config.toml
norm = "rmsnorm"
attn_scale = 0.0888
lr_mult_o = 0.643
lr_head = 0.0069
warmup_steps = 57
MLP neurons of a small language model. Each row is named by its layer, matrix (up: input weights) and neuron, and shows model dimensions 0-95. Each number is 128 + 32 x the weight over its row's rms, rounded and kept within 0 to 255. Numbers have three digits each.
After each neuron's rows is what it responds to, as a language model described it from the Wikipedia text at the highest values.

L3.up1829:110114094150117047134199107101110101106164164103088164068140114073064106180165147136182101111167173114113125102100129192169194102124129112116085125134068171117086135149137089101117103125114121127103147108092105105122142117144098055110158165105162136184160065154079143102113129046102156126
Tokens completing fixed multi-word names or words, such as Tennis Tour, Bench press, Associated Press, BWF International, plus mid-word pieces like comp-ress, Enc-our-agement.

L8.up213:149127107153137131116155158138060119159107130156115194135095067167145092104129125229143125071102139129181165107157126148112129132156089129169172154117159153121135080086165132125141187137149112167102107115109102140174143178186106105176169189144162154154145068121115087067076131145088105121
Sports terms in results tables, draws and stat lists, e.g. Hard (court surface), draw, Seedings, Replays, pitcher, blocks; some non-sports table words like lb.

L3.up798:137149111127122131132093131106098156122105137111150084130163122054162158131127117127155124144179164132053134083132141155055151139139151145126101058140143131139110107173130079055125183177142135127128116156174127126083123118134131140121131099137102139175101106109110165169148079148151113112
Middle word-pieces inside longer multi-token words, mostly foreign names and Latinate terms, e.g. Cerú-nd-olo, Hyd-rol-ysis, Inter-action, Y-vel-tal.

L3.up1518:121130124096165170131116084115020148106122153166104124172097132103155130181118160192079184124098134112127094118116110186108110142115077095094200087141143062152153163078142116081080120170099152125095119112107167132151160117075143114139147107081152138090093174121112120147107095165117150144
Second subword piece of a rare word split into fragments, usually foreign names and places, e.g. U-g-anda, N-k-rumah, T-ing-itana.

L8.up483:108093135065083100162123126130166100095118127100127142087129098127099119108087119125130087098121098082181087121125148156142161135137112116117101087097096130147078145197125110074060153178177133126148159125135145157086163133150149181167158110125094139155154079142125171089114138187134168089
An initial capital E opening proper names or title words, e.g. Eibar, Eusebius, ELAS; more weakly, header words like History and Website.

L8.up1763:119148090136037134121140211129081095116114117132084174044117120142140161169106130131075101155111130148099146132164142140082123148130097107147134096101126164124110110142163138082125155136094111089148134105209138091110104158132112081150100127088112105176088170101122100146105147078116183117
Line breaks right after a sentence-final period that end a paragraph or come before a heading, plus sentence-initial In and last words of table labels (electors, votes).

L8.up1537:096138114129130142101150088093141145171091126214191167142116145073182117084180128148168145144129156118131199099136117175149141176110176113113093094180179053125116141078114103117139157112118112131116083137201173120104132138202150138072116133122143090097124122110140122161134140131103132115
Mostly the word "first" after the/possessive (first chairman, First air date), plus negators (no, non-, never, not) and "of" in set names like Board of Trade.

L3.up1635:123176176082151098094144114100139130130191117104207119092106148104124133157111111180127040140203134139164060155133106140163199089096145112138180123111130146135119093148107150174126120104086104087112136147191093087107131148119116102127155108108096106143157164162111121115149115103149165142
Word or piece partway into a multi-word proper name or capitalized acronym, e.g. Montreal International, New York, NAACP.

L8.up1557:134097091173195182118137141100126154119101132159096142135149142086105129152168132155105182107117156163152150057116176105128167129186072177138092132122135154169117073138135067090133115161153135197106101140151135105176157140146132125136145185121144182119127149118121109153153084099089163083
Prepositions, articles and colons that introduce what something is made of, done with or equipped with, such as made of, coated with, carrying a, Propulsion:.

L9.up767:136121110045153126110132097141152120150169110114092109153131176092138109151191146147146118100151046119192174146104125137125165058173081158179152106129092132119154110170129135140134161167108106155115142108111119100140136173101132155119152093145112128105130119178118100134171119132130183105
En dashes or hyphens between two numbers in sports scores, such as 2–0 or 3–1; weaker on pipes in results tables and on heading markers.

L8.up1826:139154179122153089084152110119174127104144182144187123127164108130190125128106185192172090137194123130142159160153150143102179111140075096122182109120109150094129070088095106086083073098159094113117100165133126116150094132148153151061119153127060102134181120156160149101145124105137192067
Final -as/-is/-os/-ou pieces ending names (esp. Greek surnames like Tsitsipas, Gyzis), plus the standalone word "as" (as a, As of, as well).

L3.up1376:139123181151095149165167112099102142116164111169160123103155102085161112167143117093096134097116122186117108193145161126112128129166085206176132092141077173129081137132183151179105170078099134168084161084168178111082166135159097129147145140126175206049109179149140115161115099171110113142
Words opening a Wikipedia section heading right after "==", mainly See (also), Death, Legacy, and biographical nouns such as career, death, wife, years.

L8.up1157:151081168110183146180187122160088172107130110147100121129163157100202172094099115064138123143119139149160096086111156154183181115110139149055122142124189114094066102098133156152157205105123122118135098095155113100151163163157191118105102103172095153139123134133093127083135158149182168149
Words inside Wikipedia section headings right after ==, especially See in "See also", plus Champions, Retirement, Legacy; also table cells like %.

L3.up1694:131091072110108079133142148126145169114082056128118099113175148105151157139080178112153154153131157161144106109148085094101107155132160115135095179109132156136127072128103142147097133131136072096163159121146099179144099143149091117182134130101126150158162139120055156141136138125120128075
Second word of fixed adverbial or relational phrases, mostly after time words: shortly after, soon after, years later, as well, so far, right behind.

L3.up681:121117157148194072093107140124077139081084141186208149116154127112144132164140087101162053160127152113110151123102121126159154104138151113139148144148103169138119123129094128142121101111153086167178119116134109078106185137126089117133121123124038123144149158115102070117164079107088137118
The word "as", mostly as a mid-sentence conjunction or comparison ("came as Democrats won", "just as valid"), plus mid-word fragments of foreign proper names (K-ä-llberg, T-res-orit).

L9.up826:094118097101160122138127134093114137128168123128066143141096092152083207214154151093118080149163108126149143119110104145097090068159049066201091134173095136128132216102192169124138139146204147119150152100160116184102188060097141088118199126128105210116177133145127142089107063114138157156
Fires on word pieces inside titles of films, songs and artworks in tables and lists, such as Pursuit of, Marriage of, Ho Gaya, and on "See" in "See also" headings.

L8.up220:133108102168141185142061095141148143158139115102156124107137112134122123186099226147136099076176165141131129100117173173189139183150166117163157096171135140070079156169096108102166077110166177134062109115109107167079135153168132157136118128105075136165158157067146120115146139134099145106
City names or their final word pieces, often used as modifiers of organizations, teams or events, e.g. Chicago Tribune, New York, Pretoria.

L3.up551:125097114123175105143048142147176130119106127117172154142191125145140157099165108087142180087135066096124104094112185105192123101156133167103158126082149136088078176133104107141142167147096156124095161161110158111104154130209117118141149155100129097126177128117136116093146192149131090132
Ordering adjectives after a determiner or possessive that mark an item's place in a series, mostly "first" (the first president, its first meeting), also last, final, debut, only, original, opening.

L9.up859:090137155121151156171079083120190140154127140131120148140075096134129154077199113062175135077105096072134107079152095168083132085179166129096173103129161080166078169123151205113154113147114176086095154185169155145090194174183117106171129161147158111106110134183132113136108089139086132092
Determiners, superlatives and prepositions just before a new noun phrase in encyclopedic prose, e.g. "the first", "a currency", "home to", "the largest".

L3.up767:086165090108130086115116128110129162107138143118106144120167115128134164145126090122135126120132154103120171130149164162104184143086084116124148082076144119093122055112157148116138097162117164140166174135140125171147140081140123134150106192125156151167153064126087078096101153102088114167
Fires on single capital initials, their periods, and short word pieces inside proper names and abbreviations, as in L.A., A.E. Andrews, S-10, Sleeman, Gravelle.

L3.up695:117135131130096121082167163158103097096113194134122128157158151162111179137133135099126165106069123131126055068119122074102173101136059191097128070176212152099122118048130151126133155101172176082115143147112117162196111081119155161172077138098124111090097161071061159141171222176154122086
The line-break token right after a sentence's final period that closes a Wikipedia paragraph, often before a section heading, as in "...in Brattleboro." or "...cancer.".

L9.up1072:109160099142127124137119174096111130096117116027128185121139132118171091133133151122081175180132113102163107074141211121161101096138042100156139161145161134089128136175161120129122120112157177126102115146187110161144125153183135130113140126087126154111151205090152089194104165076177143068
Verbs or prepositions that come right after a full subject or clause and introduce the predicate or its complement, such as to give, at the end, has been.

L9.up621:096133179093138136119155105075163075170108163145117143157104090158151119135089136074156131140135129049082127142073164174115119135115145059169185120147136152142111137131101111136070145131114122161150092086113150137181123162143125137139149084118154105144148074111173141110109147137136067106
Mid-word subword pieces inside foreign or unusual proper names and words, e.g. Soc|ied|ad, Inc|ub|us, Pomp|ad|our, plus weak table pipes and list dashes.

L3.up908:133132112204120140112117141146171160112119147130129136176130102156168078154164155078128147121164086088081162098095068112137151173179143072055075082193149077129126159124146166111117151110128132166150115171108168100147075183120069092151138111116142038160123164145120101128109123112125168176
Prepositions like of, to, for that a preceding verb or adjective requires, as in capable of, adapt to, allowed for; also scattered mid-word pieces and table dates.

L9.up1848:156161131119136136079148074154157156131102131181076131163118096134136191159099156056102142061165117138092106143143170062153058100099101135128166114080144112136143135174122148181108124119042217093117169096176098137100144114117149132130159109072096175146103092104104128106125085095129116090
Words or word-ending pieces that complete a predicate or adverbial just before a comma, period or preposition: as well, respectively, alike, -ically, born, arrested, 2015.

L9.up376:143153114122083126093185157132117127156165143106084129110149112153097156148141090138145167166098147107093102162109166153149112135152102157139198187155145156220083108076120102128055104120117136170129148114100074102053133133162121109211147183114122125189091128122119077098174112127115111150
Short word-piece tokens in the middle of long, often technical or Latinate words, e.g. ect-op-arasitic, synaest-hes-ia, antihist-am-ines, pos-it-ron.

L8.up1150:081115121100086130103056115097142129159144176158112166124146159126092090123132101165108106103097145144117087102157123129159102076099151121094122132122087108133171084157127116138104101128100160167106139128163096126150111097135146151119178126105072125103171180087074147177161118099114115160
First token or word piece of a proper name (place, person, team, organization), often opening a paragraph, such as Lake, Wong, Fair(field), Ra(ith).

L8.up474:153105144113122174062086145129091158119137084136108133151135154105170149137104090170138123206138151154144136135129128124143137100150138134113156182131105121167114045123173127131168101146128158123113102116090073117147190098072120141155122116171092101041105118078132177123111124127168125145
Separators between digits, mainly en dashes in football scores (3–0, 0–2), table pipes and decimal points; also word-initial fragments like cons(piring), dec(eptive).

L3.up1145:062091128142130154167126152119156200210150134113111141208147111072160066136094089121120106185088139066118113123117124110188134118134141096093123124118122108212163119161116105109119072125105095090078127121108075123137171156137144099125163147116117109126089156090126135133123105138059149103
Dashes between digits in sports score tables (3–0, 4–1) and hyphens joining word pieces (quad-core, single-thread, co-Surveyor); also time colons like 1:21.

L9.up490:171093103147112143110136126108111129123153163143126156151142142170189140101156194096196144090131116159187173106110157173143111065172090126131132136121169111123083184079124082144128134117132168108177160096127111135142129148139084104092108124135116109111140139149154130119141146123162116162
The first word of a proper name for an event, award, competition or institution, such as World, International, National or United, or a "the" leading into one.